Weights of a small transformer language model.
Size: 10 layers, width 512, MLP 1344 SwiGLU, vocabulary 8192, 34.9M parameters.
Architecture: RMSNorm before each block, no biases in attention or MLP.
MLP neurons of a small language model. Each row is named by its layer, matrix (gate and up: input weights) and neuron, and shows model dimensions 416-511. Each number is 128 + 32 x the weight over its row's rms, rounded and kept within 0 to 255. Numbers have three digits each. A neuron's up and down rows have the sign that makes its largest values positive.
After each neuron's rows, "fires after" lists the tokens most often just before its 100 highest values on Wikipedia text that the model never trained on.

L3.gate862:116089067153100111143114106148225160123153115168124086120114142136136129163190134088106095169138124118122150123163132130139196157114118173156126154122101164160228162146115116102123146128165145150090166140118101094114158144155106086134082126165148145112120105096135180120140140125127149102
L3.up862:191111117131084133138157125108109137086132170157121144116147123117131137169171172174132118166193166118135093115097111144110105164191094122140136230142120136119067131118105126117114145087140111125115177117130088164134114128102139137123125112036138132166173153141131145132109128088123201141
fires after: " (", " \"", "-", " Th", " 4"

L3.gate535:112111098110109146114135119111138163073105111132111111142127137095146103134181122096134119129112174087078136157193075066107100131147122145152121126134178135103148139104150112147127178173143044123127171105078152149131087089200176107120109132111124164106073108120145088095155074127143132192
L3.up535:156072122124124113128127056121116168093126082100140114146085097128078167154112147181149134100126145182154157163128127108067125143179139135186098143092163120118086120176078170193157157200106163149148128098103147083184119098109106142136152173131056067116176123131140080098135127153134102141
fires after: "-", " un", "'", " ir", " \""

L5.gate397:082110108176115124177117062130111137132173162107147087121078145120178115154191199106111099165170153103156100140112127142088103135132167150122110198172075122121117114118096099096167091149107065171126111136199114153143144156184184163079143143088154135071109082177111133161133172108098122049
L5.up397:138162149148136117104133162160160126098118146097156158098144076179140165128115135180140125119150116160095102125164132140136065152063118151147149123148082231164166155132145102124183144151131208144113160185081160129144168201157094157085127136101121123170059135122120087133162088075139150133
fires after: ".", ":", "\n", ",", "\n\n", " \""

L5.gate235:120107083139120162109176188119126102128121150097131120145165126108147144156115126089134162139148078151135113137199075088174067079136156105120085189139141152120138141151065151177120124064111129135134103063089104206119110102144178167139091110154109096188140115113160110109102150155107118175
L5.up235:132072102126125153119095215118149143132102144064103102157140123131104110116102066058047131137128141180072113091104105044148135122155153159101172129180134134110177090135096143154127102134075121135149089117127176165160065147120128122113098130145118083124134152168167166118089156149090111169
fires after: "\n\n"

L5.gate422:109134133109109148148129178157152124136153156116106144114158096096189121097135155095117104144121126152093151146113168140125219140161165103060099152080167138174069103131098068112143086164089108153136091105138100114118174132134199152161086144139076141130118095137145129124119141095148086113
L5.up422:089101115131117121173165151211105133123167162138101073115084089145097095096091109138166102157160090090111105112081221132099144097069174145095158180071112126145102132167132121185091182104202162115126112069071136144130126172083133107115149183113123102132186180110164126162173133175176138078
fires after: "=", " of", " =", " was", " as", " became"

L4.gate654:113144097120122125137149090230130097179201084136119126130149131147159088109162104139124143139087125113119127110132155173121157162164071105141085202132131123046143094093130184163152083088129173155141139089157124203125166141137092193114132163064117106160073136098150067120124108112196144115
L4.up654:130096133110113136136126099152148148126131092115148138145080127153127067159134180131077120079116110136150173098152086150126083023130171143072101134110182118090085095102078170081093115147130119088107122088194136162169084157128136148141126121123095154151126112227082140132125132113125126074
fires after: "F", " f", "T", "f", " F", "St"

L4.gate913:135159135119175106130146119125108142074076126105167098157161129125172115129102150171127089156101153147141158166126129123158075119135105160112120136090119132097138120144062066124136166107102129141092159082142123110088139132166163129147140029204102139108126109122191118140109095180083146119
L4.up913:134136102178134173163128085146087150068081128157168092174066116128131211113123119142112166168140128172102170133090121109132050119126132136167110126131161100157084127120117127121136108096097107116110089080130106150113113092160177098155125047175143109175127105140117097173158120164172193082
fires after: "-", "|", " |"

L4.gate94:124215137143116147173093105047089130123103141161113149125129107189148104126102151119120099123084122141179155151120099103214097139100158087100094187129137155107140105079170119137138146180116162138109138129077148107163136175163122175196157107181185110098113103068107106130098080110141098204
L4.up94:189135154147119161136075119158131137119091146102164116149126169112162095081167121101179126143123112124178138148136088139148146139106121072138131134099131077156156143131130109139155098148143129140071110141071122139146080114130182146126121117123132097134123126116100117045144073123064116091
fires after: " the", "=", "din", "-"

L5.gate1020:136108127137182138120092138123084139143169075157128088216118105160127149134165100122099120142117123093086139102143063099181129118079115152121027164082119124125201132117139134149102062117178191157053173083151113132132132149108142167110108085090142148152157127142120134067091115131141099125
L5.up1020:146122096157048108159159126106161098152135090112148119199101146158150144139116100124117123190123132128143115158199119097146169120126159167148112151144122156128161080183068125186108063082169153097110112135128119112143088201153117085124142082149145113121094144148129138145102159155140126118
fires after: "\n\n"

L5.gate819:179136141175094080091055087100131103152117118128139135089153086064150158132144149150142163085105102109043160127185080173169218133139132128143114145102107106116169085158117099168127167165109147133086109157124087091101141026167101095107077118114105092217162121094098143133167127081187054132
L5.up819:111108113085102046114072116071127215135158095124132208182150109128125099129167117139148147127179118179143093141170146163120134151120069089108132142070135088116173103109155134126135105138146125121072124134112135167123147082020041137127162179183159147118123087114162095080108160084140100143
fires after: ",", " a", " the", " ("

L4.gate1205:147115085152123139144112117098152173164142165125099149154138143083134120175138130126138093082169104146130134141135132118173139172122139132139126186177123186156120110114130116075087096120142123117123134162154122170084151161167139108102118157111109110127139170167154145092120101126116072079
L4.up1205:165152135090135163119137116154159138114112140121120108152169141068159124104069203074115142143161101118139168107087153109058105111161154116130090148136196198107178125154137109146140146170132073111140136110130142115159148103145146119144105141115194153140060122137146139129088101142122176167
fires after: "=", " ="

L4.gate460:109104133150168142161097113190191118120153090102127102131114107081150096139180153104124168195130098154227112155120095141103128139117157133084121099150126176084133156106195114146091123131128084102141149097087102066150139135191109075150137116149203157123158099125066068166105194079100088092
L4.up460:168155099142137080115167188107119143158127157147139108101129123190101108155107094101112176086141133110127125245108150106134081133142148093090157144155134142153081102219077155110123134118079153132132088087134096127130100098097154125099126093199124114104105163106127147141157118160120143145
fires after: "-"

L5.gate841:086143177123095131116179090093125072120148120158149142182085081137102088116163137100137128148209074092106126153085103150141096163141122155137075120127084081155150107173109079114158062151089128089114084173124121188114201081140129157170171152127086091196127137105127108068107139136138120106
L5.up841:162122138139157093159100186102155077107129186100143115129131066155172144062122072142159102131165133206119121162132087135134163122122106199137157152086170081099111128105108156091145122125102132095167132144111127202140160142149161127117085144150104146159119133136161115186128175143143084088
fires after: "=", "\n\n", ".", ",", " has", " Th"

L5.gate420:127114061149071154153188126142100140081160118093131157109153138156093171161118110115044161114182137122147144148167168145142127132110140209088115180145132083142092129121124102158110149115117117144094141104146113190122150148127124165138137147079115180193091181072124132158096080101193122141
L5.up420:127136155136117098100116169098136094155096156103053066195160113121148146139091078169136076182156134191085118139146165150074071156092125164146073106140088124070117130128171138151110118092169117116113154137211131202086148127115173117109114097114131121152109134116137107123096181166117101090
fires after: "-", " War"

L3.gate73:097157147119124154101149138140122105091096139098116071105155159134158114066138118108090147147084200173097098220185100092155099162132141140102121144149106172137167143127083096090165139154082101125120191109173127170136168136123154100116127157097105132152154088146194147121117097081131113072
L3.up73:122144119117144102096144180114146157131100089066165191134046143118119067138081145155109144173156127119128196110099136081133126107176094180136164116162105130076059140123134155116116131152131122073067131135047124124154176097064125123152125112115136128164155069122120128071182100128143138200
fires after: " \"", "-", " comm", " (", " circ"

L4.gate1182:081171079158124145121109127127132122132155086098133115155130134130116153112124083149171133136132134156088101101104160090135143141089167115147104164090137115121104181156134132130130098144072140094117051186105028140222155150192106111108158074149168175095114194108186136155161173106100132108
L4.up1182:131122157108136141142124144113145152113130159131087153180161067157104090149110095136157128145114131149162094194170169160100136110129139108070092165121118116102104102124134187185166131087121090153149129078153179122099139126099160104167098160137124102147182143177157150113087112166131103095
fires after: "-"

L3.gate952:120133063106145133165152160210165135144161127163162181137111062096122146054172156045146114133130149190131115100157103107123123120151165128147119178126174125142107136088121112139127116192146074159154133094192111096069146103103078106158176157124151104089119127098132144131065117041157139125
L3.up952:148052167156125131081109090111104090121134102109176066162128087092082070109110132122106176116121093150145137152126164083113108098151105164151103094110156157153054098158138126114107106103145174081058176136146146075119092118128160201118183120122101128146166129104065113155089104102138095103
fires after: "=", "F", "S"

L3.gate332:104163117167150095101127132167124159095111114101165097166180149112136130118100144151133101101143154119105109135163116078069106163076113137099118197110115142115081124158127145108095137170093125133154155129073091133068115127131152150171120110104124170191119075073111222153077121156123161098
L3.up332:193085122138126207135164144096124181125173110159108150126154133120104137102112120111126110139140061087163119131134137161163130130138102132086151175109153151079058100106098116124155158043148097105129123129121103099126135192115124121131145130136067150094141082130153151121067204132164171115
fires after: " (", "-", "_", " \""

L4.gate1252:096171109158164146166099083147088144100097088064122095131123147122161200064100183117090122115132160145139145153138145133062132073087089149143180113138219105152110147129085171221134191111121124044127149115100158141118092129087087111117104200103180088118104099109148173108147138172159065112
L4.up1252:147138092126122136152109129146125123105099154171175155087142130137128126132116125147141134123121080111099096163101196131178178103135132146195174122207121097077085136141141155191129113172113102183072100124108119106094167091103122221130114076124092135144181125176147129154101116130138134150
fires after: "_", "^", "Em", "/", "-", " Em"

L3.gate125:070127163098132150106134176022104117146139079073135108128139098107168077111108180100130079092152114192079121102117132092087159129144122102100088139125121132145158102164145099119152158086133190130103109163199168120131095096151144080143126161113114140080138128096079108098140106127143174109
L3.up125:121174162133110109172151120112104180146161138084110081108140047047099144116126185171195099141100120099137067091087165133133127119101090153149068187182134159103151109176070087087133097120170145169131114129099138229098052108127125152158060123094149123149121102138084103120141193119131148163
fires after: "|", "=", " the", "19", ",", ";"

L5.gate994:122151147163173147131150110167168102107095156113043074158114089156032153142148166193096038122125108081142118128117167095173083099135193099137127115097151135146108102113162137119159115083175138127141092141134181121133102135169092144175141142085112090047134132113143165044158154112101087141
L5.up994:069157131097185123106156114115183107112141194175166205098168115141137142149108127111110079132060119153161142135158064129120143160090152131111103143100094128141093159120078131180155148096129156101153136156132153076143140105136118116147191150124100068073142090187092112117125101075144084078
fires after: "\n", "  ", " 0", "-", " 3", "E"

L5.gate219:124130055151119084216148170129142067159148129148121114167121100139120156173114076079146063024162110149165132081145105163105160129114091133104089097144107160143181133137088121157147093134093145117142043143109158168148146111162111130096122146142122127130129140115105183190076128157138098187
L5.up219:201110102164144123199141121142135077145099122149128087197110135161134157139063099096117154060097124111172051158127099122123113132115105123117129138097141145104187118136108147146150137114108131115206085127120143196115150084132162134155158148156127104172107098114115127127087142171141086123
fires after: "\n\n"

L4.gate422:163127115162130125158149170136080095168130098139106125125130045079077080159160203102164182152178086115108121035086147152059197095104115137174126160111118090140140141057090113116060114162148136081114113114131174120133140117169129142137170138127160135149119087093075115130165131145168166113
L4.up422:140134044221112129120134126166135121114170094124097126122120069145177167155078149135199123104154132121115151143126141121108189153118137163141147150157067137149093174109099130140103159131186126116097059171115114113166151181119100137097081098107150142131133115104093186127120142135146129144
fires after: ",", "  ", "|", " which", " that", " and"

L3.gate900:093145099137132198160150042095109108171148099099159114083130114068115089189111073122200055095130151126092129155096101088119158123175101144129095083139105166180100151223111133182111098141131091143123145095038168094174180110095126106146144112085161089116098161173120070154111186130161102081
L3.up900:148138144115132174080117147163102119135160120120119096204105165086147130158138133067148114123122127110156171101114122125126149077169139147130161198122128162142188119169211123173081077126157112113148118144115122130153170093124140139140122105163137128111158112178087105095135080138174130131
fires after: "="

L3.gate233:111132117134123115119196152092122118157142109126178121183141165098089150062079212151157110147098205084140159112193171149117071179124157164136117150116139139096118190129124120107105161126091120138123181124110164134148112143137125158111100106112124159128064055156092142165163103115066111188
L3.up233:120107135124136091066106102095126121121107125134133142139099131124114161131120116139154138150172153062178162115112089205153126184140140170124132167134120129147118147168097045146110141100127080056099043113161138135155128155125161132127129041128127157153118086149156145155176134159122113132
fires after: "-", " \"", " (", "\n", " |"

L4.gate875:131156092102082106110130167132163138202141176130176137152153131098158134132135114113075158141156114097098149134172110087139182114115139092068134060146132071115161099123125137131175150129134097131216146112167135136064106126101145210138181125177138167164118128141130170131031143092169134180
L4.up875:134132117106111097103135201103141122172137111126127106146142145091163077152147087084118138075129101128121148125121148123096163108141103101122101129150120131088160111148100134149161074105109120145240088088112179111107127115153166212084145121132112140176107124116105172146039074119142118140
fires after: "\n\n"

L3.gate239:102153157172063122116114040109166140118146108120128119125253139126172145138113124110141058187130128129103106100105123110100127129190134166168095170124097106091139133121097131110134142075131138161066087128130121148084133087115130145116061160097064135170120189061174146171092165193189168104
L3.up239:127150152162097078068114158138218115162153183078097133188089154118080121127171125106148091095136171114167082138149126113128197206147115169121159138111135158115156074105128185154175101143042093139163099190121113152182151115125141143116130145139121116208147133144144071143149214073163127141
fires after: " the", " (", " band", "19", " cho", "–"

L3.gate454:128086146189139184144174141176111109079156133185201159141171112099118097078107199149105080179200104128123127157145144107088082119157117166101144157130086149124183104123133143190110117095133119130124122074112142155119130209126124110164124171171112149128147018097114145125189157087129142121
L3.up454:107104165151174115125135097133115054098139135131165127139198157130152139210145190170151143176120139180125115120133090116114156133119127163114130149136071100112167135061098063104123108169119079153132114139114080124135115139115127132093157171054072100103108137127107119132171174126160076096
fires after: " (", " \"", "|", " Gu", " La"

L5.gate666:118180140112153116159063095164096168114184075135128159120109141142114056119119174181141106106090148132178126156120078097102068197120168123106070165125152161123152073147141144102107133148080090157132158120132127118117100156194145122119118113159125126022101106113164099139115155145127162163
L5.up666:204177109143088164136090149137128152135106151122118172141092069076103131150130128183136139106168119130081112103138154096139162112085192106115117123132151120157144147154150151107133099149157157157182096156159106150176141146181093078142201169112189113148060132146174083154141148101141138125
fires after: "-", "'", " —"

L5.gate1166:155144112098117106135157196148133115109085108190147066205129140081149108162116075096106094034132116098095131205156049048146139102122141132085157128151152144067127097106131154123150088120152124085144080115120165190115125126140149212144121127126076108165120102123154127108082088064156127116
L5.up1166:141099104108108084138156192073174067126048155180116107218147112107130145150172131108104103086138133106100159136096159124141184130113157142147150142153135138089173075143101108132139126147116157129157063125049149142107106118133158210111155120141073149201108095109162148119108140166170071106
fires after: "\n\n"

L4.gate106:066144093162168131089149168152152137120118127169152149123130180158117092086146156146100138141165133146122137120163125160105171162129124158108083129129089122131065118087092108170096136127111168102159157091108129168120154090050107175157136168096119136099162146119102155068101131101090092146
L4.up106:130089175165089060132136136128102153075112100110117152132108162144079150200168160104125178104134083173122191152168146119142134120100089176063138102123147106179069117127111171162188131140189116083175154145134129119110166144164112170109062155090150082111107095160091107172159126123063089141
fires after: "=", " =", "s"

L5.gate930:123107137125089111101116116173153115138130175140128124157143074156158103119122123153133119043156134111150130142067167079098105153125166139073098122118142149107138163139147113155102145114104072099140116140071100127084117117147115153168163189117130145117113038103148083070152172165093112128
L5.up930:144148101135128117085075065082177090132160148122160125179136134167163127107150171173173093097098104184120145104183121143113138137168137138135135076114129143124113159113113124133149077131149107143076142152160147126145189132085177115139088139148155155094065130182133147122033161114201130151
fires after: ".", ",", "\n\n", "\n"

L4.gate202:174170092095134090091053151097100069126102170099101197091127133082140137141135187115147152112137096183144133135165104153134139101121102150146130180086133200199154198111123107184123110108118143169133160137100104167185131121149107191063070145139150141073095120107126078174103121167115146097
L4.up202:139136121123180073175137109112141184072161093100168118097138115085131189116108057085105134136094074203190116107157149079142100080138134076192132170078147162114100117123126102109120170117152066134151142089148165124172091147127177107123109149154167154127129129052130151113112175133086135108
fires after: "\n", "  ", "|", ")", "\n\n"

L4.gate351:151135117180097103106101175100129126158126122224138149194109129124186154136100115122160092159168106132114185144129148131131164170148169123097161145122144066127143102152134177083108090111065093148108104123103096183129182133175126124108114069189126152086122101126132125179104134150227178122
L4.up351:116154097143112170183109152100123048161110093148092110158111119102191123113059115125124114149072119198110168223143139113039139172119150133090131112141109106164120088158149105149118135142098168086123091069106117128124147156161113174121160113135170127093098077128136141120098142128099106130
fires after: "  ", "|", " votes", " Total"

L5.gate896:134094094184107099175116173129154128065165129157091095117058055134119112149125107101140118071102139137123108196118151132121088094117154048151107107166145091067141120102109071074129157152085156148139145068109144173142103173072130161101120117147154141170109133099147117140127109124127094168
L5.up896:124135131127130113162106125155178110110096163125152127102177153136176157083106115139119081084160137146096154110137116125134133123094064092140108105133186128120106142144130099154097123164144152128138127073173173172212114120070120109197094120142070175140109174174178099174144087155156152092
fires after: "-", "  ", "eat", "="

L4.gate859:129136106087139129162093106121157160146183134146088144108123158167114094121155143131156106153114122077150093126094110100163110099172136149166160219133122131082091173143111167158136159126079124167094135113123081086108107154185110155190060071139113074145158159195113119100120164125119140084
L4.up859:218133054137129123105129152088151117076179165074139083103053059178105153110117176132165129156106121108150180130121136119092108131103095067131126133055162161170122096142128139120165132123152111114186073120109134153121128174158100174136131116191147119157104124114124119139114155131114170068
fires after: "=", "\n", " (", " prec", " |", " Se"

L5.gate72:163139136144081224106093136132100109148220107156115108152099085126159152124189147195114183120156120096095156109145106139143146154102126173138113149131138083083175087099120105142109115115093106146145081112091049154132142091192121133137152144124139123080136170082076134177125130145173140090
L5.up72:088149136106132113157124192109152177117128163113114090092139145122102129122160082161083134127129084144149212190149145146123173119127130129110170153146097112087118059107122142165123160129155166100190113184133075127157165157186142129088190077098098175109157082115079137175111117144126132156
fires after: " |", "  ", "|", ";"

L5.gate268:091113111185114181116134108117179094121094104128143138158132149107150077121129166184134158136114094155132193145157128122149118136116147097184155079133134143106175160127116123130080112150132160129135131153126123147104149118183153154098188151102166139126118165215122049130111150101114121152
L5.up268:089136124142196106113137068187139147108133095157100134144147181171167158107133148124092122105095155116159167147116113158127127103180081128101080140069143134075178167102104121105122103130139127148135141082124115126138058132101105141138093105108168126131139098113107209132087129146153120131
fires after: ".", ",", ";"

L3.gate1262:126160134121150075160149118116133090085158161158139102178140155075164153133072188104166100108134137118054126180107105150105157148143088087145145150172094131094168125154108135024128176131133083108056110103161119064060133147167159099059145089134130173122152098168109102136159157078127111153
L3.up1262:143179188139120166181163176132061142105158167179200112117141127137114107082150061164065117126190134125144147178123146154042124149150106100131181083121096152111128081157118092149148119054202118053135160097087145139102095126171175139154129118160166112131146134163066157143121125157124148112
fires after: " |", "|", ".", " o", "="

L4.gate47:120181134160122171102110113111074155078175112159123132102102109118111088165114167137144108139140090067088155121114123081142129137131158113097131142084170124103099161125088115151110170162145070112141122141154122086113150176141101170111145121170094093154139137135133109125111142124116101212
L4.up47:149099091125093150118090097159130116097082092148171199163095167116115152077156142096140131087109105133175111131159161182152101084147155113183146075148152156109127097150166117179161120185138156161131131161180175132143132181110103106178136053117095140154164123179132145112147141118133112166
fires after: "-"

L3.gate1342:108143159166139150123091148173154104156129135162078131109124097126151115074177106114185157171134110098118099231075124199162180170149157062082139122145116072115155171100135191097157128134104177093119101074157171094171129086170155155173130094127117097196112126115105079133146159080125144065
L3.up1342:090112138189128166088151193101109095167119069156081114131144087132135135097141115178153120152099126094045100146068163139182139162123210110181159140137153197096169113139078050104149138157102164098122132096112099115142141120182129133097138070085129106138154115140127085126139109167078130178
fires after: ".", "″", "-", " /", "Wh"

L5.gate764:150127123170132132167141097135128094105138169095127133136135135162135126159147157182085162127104076169117124120067200154146129109087118110100150193162102123100129180124135208157123069150162129121134110077176106203097117139171188168133199167156161186109142182141072105157131166140152132096
L5.up764:194132133104121134105074158168117114116160143080100104109131098208128137148157098107174173091109164157144100131118175107120163103047089118090139118140220139116117141146078166207133109122181152161149060143131164173149143101115161067173177115108150107124097123145114060149233051160096092131
fires after: "-", ".", ";", ":"

L3.gate1316:143167097129062164100079142175102095112170080101137159159191152117143194126182193150203153111113122169110146147125096140158130141171138147155151123126092136135126151139135155112130173135124103105129147099154062084166083120135165119183095104091088145143146057121092153091131150136122084112
L3.up1316:140153095124105109149150101123120116025149165100115084075151133116074103058109120119164075112170107180191078180129228182100120150151121121138090136160160108128127170159106159157088124209133084124143139133090135114112201151139161154098052120134115202186114090141122125131138124197071113132
fires after: " (", "\n", " \"", " of", " |", "."

L5.gate909:106137056168117110145121135144160114132110109119141115169152150180137110096205167088151110114098104102128206132127158115151110123106189116065098113132095136150133112171097162181143144095163109097133128108106159128145090179146122129128141201132095111138202147136161130077106116093100180075
L5.up909:152082166152115122090091096130119142110111089178090179112062084067159111112131090093168140143116173068151162120178136107139020126095142116132124112091122138121144093107103137128099169112129138127114104153095146146112110166160145139101216120112114160117072187079138113157095091082154143111
fires after: "'", " |", " —", ":", " −"

L3.gate262:126170153085101122126133106141169135103135182136106105146150170121126159057204204142103053147098120081119103155125157162204164101123164137156102118108134103079178146101133119170125122150130114104152195121204067156125165184075119114105117155162133131103127111111099195148125138098097165150
L3.up262:120118090094160108161049097130141108156133125089107119189107178144122143071221141142085109099159131086139108105138122163182175087107155096173139126126143130089106146085112152137162085106163124133114130138122075172149123161103095114156134210164151154099141104104108093136144138114091156116
fires after: "-", " (", " \"", ".", "\n\n", " blue"

L5.gate139:139159101136111095189153183138106155160141176164173084190140148148135185144137084115100128075129076130153089127186140143109149116115109138139178092149170120107146108102135160161145120164125095124198088084135146128128088140207128123112132085185100120170171047115175215103174153112161086133
L5.up139:136171136164140148131184133138121087142086088121123125174172129137135150112131122110119113060181162104106154146098123125146123158132114133135112114127112178136151113163091133133167064088104167133158161139170163136149184125109131146117063138144130163184111144149096098164035152128142190150
fires after: "\n\n"

L3.gate514:137148126107116093130133104094087060128119135141123085058197129075155148132191171182127095096102130153157085099139166106100149135151144105151125212141115080170147113126139172174162097136093148086168080119117195100113117089096152129113106095170153192118142131113169174139153132076115115139
L3.up514:028162103093145163095120160162115143113053089139134143147078062095106067094098095140127094159135100126174112148099126136093044153156127131155139154133111162097054141141127141150147130127126171168147110179188071132147196142093162092137128130088121154139127125063171113127124122131115078129
fires after: " (", "Wh", " \"", "\n\n", " Th"

L3.gate943:133094132130059120158096124217094156113217153177115140158137147079148193088166115175086100148103094161117139131139111132143125129084139158113125150106155127137188140162156097126117140128154128135113089154130138115138138155085079134162173136183093147081168113102119173119130187102096138090
L3.up943:118118110104136082095082098101087120063155152123137141116143143129128117136170118161101106090038116110167114101133130077100078137170106137094128157120071182080118176119142159152118121165106115105060125090146103124074184142154090123105183158125102112126108110142151155070152118138087106128
fires after: " \"", "-", "\n", " re", " (", " ne"

L3.gate860:103126123143134117168170163125054128094102067141160122124166151100132093155124174153120129135095192158125165176136210150117139112128141079112116143146136125139137138143169140137176147122106184198087077147104122144137156145164072112131096124141082099152082109133149181153162054130152141096
L3.up860:145105100130147133133115123115074152108116131135153204169103121083124121091129151082153092115178036159140149107164159123171144165122132129121135103092136123198183073124145106080157127155080121175183081124108101102148125140112139164125115131072056139168074078109183152150123138083153127100
fires after: "-", " (", "–", " \"", " un", " Un"

L5.gate255:121082154118069098146095186117034157093160124154163107117176119109078140087164153159089149145118082111093063079138174142101189124071078165210171195145136137156149156112111148134115163124132081131212132119146159061125145148101076206136127137124114174113154122083111107114134096116107104074
L5.up255:086116149123093155177108113124081163160131135164157137138166118127134112071125112191113066148121131109141129108139134128162212131095186178225156159153124113130114154118114101168110187115103144147126132151147134151100151194112146175145155085129161161096150086115156084155100075160165130121
fires after: "\n\n", "\n", "M", ",", " \""

L3.gate532:164124123108101129114104148120114127167109099125116132184149109175121122094157141132178140095179121174099143132072123131101136149133105114141142150132133086131172122104109134128116130119116135069066128154173094141118137110115138093168128116126191109110150122092121148073151127167154158110
L3.up532:115182113112091160110104120126086129152156133135137146114146128129117119162160100171109131135191075167131090156060146162084081046128105111119110141183125048197071196119145105155099210136083179158035123100101128087185097167096146129164083138116143147081147166130121195137129137117101146128
fires after: "-", " (", " \"", " '", "\n"

L5.gate599:151119147137154123101129138130128103094141103110134078107118117153153134139134193178115120105121148040078162090066135122082139121106123095131135164123094110119107090088134109138159107149137128125102075151116103101082093188192107133139119112128128146069146121082080099116149114187136129116
L5.up599:129084163092120118179104100080148110151130142135152177133104142139139134115198155146091097133136184105120157091163149172106132101113129136132152168131111125126129115096107173138115179088113099116134084132151115167165132129137123179142127139144053114139094117164104112117151198076115093145
fires after: " |", "|", "-"

L5.gate89:163121084119119129136143241129152125187080135173109103168147146098153124143180142072098096063154143130143118154132109163148169125105120091156119168143151146097121088106128113101184101137139144172147112108118177136078153116149155198073115116118091114140158082119147109107055137165154089151
L5.up89:162131144136137076159118171120153097190053106148127100141090110114121107157163105092103077059134107102103114156108121196142148117126070047138125188142127110111097086112131135090166113088113146128183092070127193106129132089146146203092103114121075151159095123109117139132095169165116099113
fires after: "\n\n"

L5.gate186:145103100122124133184103168160104165132133144145150113058132154131115103145199217135119086107130081087091173166073193049173067101179194149118100130172108186102107104168149097142150117133105138168124121117123113143100081162139119169206136103176142103107098190097147161143141103102134168057
L5.up186:118099127151163129148089132148068095139176148073112116131159177107114165138116095117146150146163139119085081098113161097158113187080158182151118129099084146185120119129166145082132105206111093154125145113147132099174111140174123146108142142135097064115142056145150143141113076137035137100
fires after: "'", " mm", " g", "0", " m"

L5.gate566:101118107093142147120172140125091116225066089124166173130071080071160112135168164146189153181092116118145154180174148123126127101114138112150139134118168088121174213134152139180119128123110118158162159104112188189140125134080117093155105107122092110121130138134164044160143146122183150074
L5.up566:069141072148097102124147165087077134137110095091123110150082108130101147138171136133164123131142154154104182165171172153131145094155068168082041120100156120121137133167112070127183117144138168150075134067110160152148141107089152101179086128147179156111133113107106129130211135132111162140
fires after: ",", " such", "s"

L5.gate798:174093173122091076159119167130123119112126114167114127149149153092121091154121138105117120084141096126160118226111125132107132152161161159103129114132141153109148130117115144125142115065161159128166050096102150168155098140135159202102087124117104118170122110132118157103070116181089131119
L5.up798:154120103069111140179141237133139102202094133159098156188121196136055121139140101118086105066093118078119166142153072111100153106069132100118132120102114109136166144108117117145158092164141121092193120091104153148069085144168149204106149102137090109107090071126136112086108131113131131183
fires after: "\n\n"

L5.gate765:095147092135163102129084140150124152125126128176101138174095077113139151096095137079121155192098145135138129111152104111146085117142123067083123137124056142165117094156067159127110130080092138157144130131118107210131125178179087201131081140124149179129128105127167097155129135091110097140
L5.up765:167123093131110109160127140130113144092144173102114137192150101121135065128102127097150140148090156133136140184133133130161106117089106098154128086114215127079119104104071151163081140099142112129089169154144137101127084149167121182132141123121104133112116118150139129116205133168090136095
fires after: "\n\n", "'"